python train.py --n_layer=11 --d_model=224 --n_head=4 --n_kv_head=4 --head_dim=64 --d_mlp=576 --vocab_size=4096 --activation="swiglu" --norm="rmsnorm" --norm_place="pre" --norm_eps=1e-05 --positions="rope" --rope_base=10000.0 --rope_fraction=1.0 --qk_norm=false --attn_scale=0.125 --bias="none" --tie_embeddings=false --parallel_block=false --init="normal" --init_std_qkv=0.0326 --init_std_o=0.0 --init_std_up=0.0326 --init_std_down=0.0 --optimizer="adamw" --lr=0.00198 --beta1=0.9 --beta2=0.95 --weight_decay=0.15 --lr_head=0.00579 --warmup_steps=296 --schedule="wsd" --decay_fraction=1.0 --decay_shape="linear" --final_lr_fraction=0.05 --batch_tokens=65536 --seq_len=512 --doc_mask=true --train_tokens=511800000 --steps=7810 --dataset="wikipedia_en"
MLP neurons of a small language model. Each row is named by its layer, matrix (gate and up: input weights) and neuron, and shows model dimensions 32-159. Each number is 500 + 50 x the weight over its row's rms, rounded and kept within 0 to 999. Numbers have three digits each. A neuron's up and down rows have the sign that makes its largest values positive.
Before each neuron's rows, "fires after" lists the tokens most often just before its 100 highest values on Wikipedia text that the model never trained on.

fires after: " (", " \"", ".\n\n", "ild", " F", " K"
L4.gate323:516468530454580481524542566561524472498506407459477521578482452469589521521476573543451487551414470515437495418500548446476539503550496521492392512574484541586494496566460582505476569497567519499564533486523443479422442444539459521392489370541518488481487454509529490467394499525462437483509499444458440481387484467477498554447538475648465432485456435462466453600495554426450342500467
L4.up323:587450453443527518539547420474492545464443501464477563569501444424471578447473480433578609496507526528458521479456460506494551526581467497432517518562464443536481502561610463538490503553547487461534420428502499507561503454592523493526473571565570459538492518568597540482478480603564414465526534644472425458394495454464501491472542466472461527507454506423440447508548530583489474535498

fires after: "1", "2", "7", "3", "6", "4"
L3.gate402:501472497498560476595438533450425478553518498490416548496393519498627449561530476601491423554537527458503504523431538543517382520464474502438476516511457460499546517556465531548529515586593468467561512533469484483527480458408548490519605538406474458554490469486481523460508416534384537511441511465371490487457503478438458487589466520418544436548538492474554554434454443428398480540592
L3.up402:487423494527529451556558536495586437537500534425582402513547527460496482473490436512539502476530539460514464482483499480554552498379437393514558478557516382552529620444486386503456661539590567528496454527477601465456521458483488540511467522408555497473534573431560474432471577510491486522528379551527524538563560483474554510572570516450445436499447456474428503511577468612485550491452

fires after: ".\n\n", " F", " st", " G", " B", " |"
L4.gate35:401524541507558440480547502511582484534437535428562512390553541509526525540517497419437467517439503546474494431501559466545458492589498503508515520543567410536533480543502476510518505484515503482467550511523448510440455550480426458456543421441561549472448540553470463560524536504509515523518430465536421584393493440434508450520461474520449415448467478388461537531443537593447505482583
L4.up35:543417493552473544527393554482522477500542634496524517466339586538505446590423555495442495596551514530555520449496568587487562521484566553488471466353521479487447435543516381508512612424443514501535539456539505500479428545526489445500469507378583452496541481576476555571602462538516558436478478455508491472502540498468430463414526587518521464517523530514445414509501422531571521490487

fires after: " in", " un", " March", " of", " January", " December"
L6.gate224:508487496504525452481438552421537411480536555465529545518565457476450538555547587494478407458462548460447466412473523517540407493556386548543479567535519396531433458496545517467529531543461382526498515549462488519526522413571607487475491548474417555429556466496505490542461522485469571558460550477514556588532536571470531500481600509563486485490545389594409498468473518537569465522515
L6.up224:450451492508536483536575538415552532388477525442462488537547543419455492496537422508497477489498573529505526455450549499512509518474464436423374472512571483526432463431502582466550504525480461493477499436442481562544484467540491506507537555507488532448566489459513477550431562511519434501437537582549501456390596521469506407541484544527433537490499449550430502426511588565583531473504

fires after: " on", " from", " to", " March", " October"
L4.gate137:516476495560486454557473505491445445566432580553496438507499435471443523444538563575517522569496548496578449529517534534427550572506486488501454512505513472569559492480541507540594469562435458466515556384417535547470526417512463479427491495588539560453485448527458497446574551477442447506416567486575432412499520550441410408487499532500504569546564543468490461499510473589498536503544
L4.up137:528555474559502520561503484483522492520462557432433483440473438477604458481504571490535483516497465480500432607511617470556431552387465449504457467544548492539459473454530579522488594549510462533538437469580460510508515466422585453447402493536609511493509558486495502496533672495498545449466523562523461475379527533551435465519543570435543550511579443616464547441520550428473518538540

fires after: " |\n", " N", " O", " V", " B"
L8.gate492:609438480501445502424545555449516437476590514514573526434563418563528468476468506533509435498541497608556486521495477525487485431493509491501573459491450493445559448511521417463401560450473413462419528403494465514491482422546591545469596535531522453456498577533453397503503491598480479473506547421473385488489458497514401519445420505492483439449483453481540558527441411467482386499470
L8.up492:575555591423465558544587504531460455521443449567486477424476539555481475462467529516480451508507530429528471572644527487466483547511542544469498548421505473527476593439446475547418447401526448554460459414569577505496467453515503500408501447511473400624539533506530571441512553499435535596519496399503501509432474469379453515510505572460478509525521623518495538514485459477505552517444

fires after: " N", " J", " T", " B", " pr", " Q"
L8.gate224:454449582465491454444503451470464571496496444532578479439563544466545548433508587552515466419365511478430453507574479433471469468548460495507481440450585464525589489492511496492481448479494538533437533395510488490543421368579525486461571408520543522531554511516416506423387452564521481443532612469489526518520523481533456533507421514514516490478548521526544507496437440504545464501485
L8.up224:541462547580492549533554522490501511445406470563551475511427602581468479492450496543401452577503523596527559424512476449514482522432500543450479438578500521570503473505464482461600524524467447545420517471447566459512497444557516493465542371566621446484596541425450544529413473434437521425380478510519445496545505489497519442495449486362449578374497522514511502451516506477548591462475

fires after: " ", "1", "5", "3"
L6.gate22:510457410501485615426493537456482593514437398501557532438465503452574440476526502492422503478453517395503558495504461539491608535502538466521525426566519393479587497586468579557492511507514411600596526533516596463489418544444529472464489392377509486427440527490543509570443541529502501459507566519465474461540456482491515421530467431469521519455562515408559511480514464479417418502495
L6.up22:513465447598544641433492522553503356532513569449565456428485523466482488460525464566449605521576502488521453553526453491562502455581537527505565563437443485684502484499495545518507557502436471632565511459484615573446453592421513538478515410439613497487492449475415464548516527475525479519414495496519485538511479541494524442559456497513517444491531527453496598460526485450570454483470

fires after: "s", "tt", "i", " J", "a", " j"
L6.gate340:436507496547438543342470506509467495501591478523580517557410469480511606465561513498470561507456440538473484385555466536427514505533487436467560505366509490475491509592497460567563527528545492454415545460472464568447507543502491470475477489542528498568554493500453620563507545476526467477496497432394496517496499523424518596502468468541433464500458532548443542422498542427553445494528
L6.up340:502524513514475499510392509467455480530497526465459379524556471510557452537494526499504483516422484475478513552527492421575501435527468527456442539483524504462559519561525478517438570496600516395447506507496463486486623497442624517490484574516519563526569440440530537456535489501457517552416448569526508548408462424507478533524429454468470466489559551531495430462464560533510540360564

fires after: ",", ";", "20", "15", "."
L3.gate179:576651525501522494460581402502524520578539493506574534483554509488523440494448558511533514536458521463494587617499498519556481465505553510427568448488442470482437464455426424550440524548560433454486472508460557500486572450482473613531567530424507435530489570428461486535410501448499516475527521597550410515554514507503483535473399583474452481514554616495504568427414496477498528521456
L3.up179:459514523468566443454551556502556503485478566585563482407432492573487574559490548467506546459478487518506444492500438476497437488410542459445533405490458472513496489445430425449477522537511405532474504529433476476454535471530568609594603448379497442441493472418376543520526482541451429488591464560500442451517504523576473451542492492406481445432391455500507504538516509520603554500539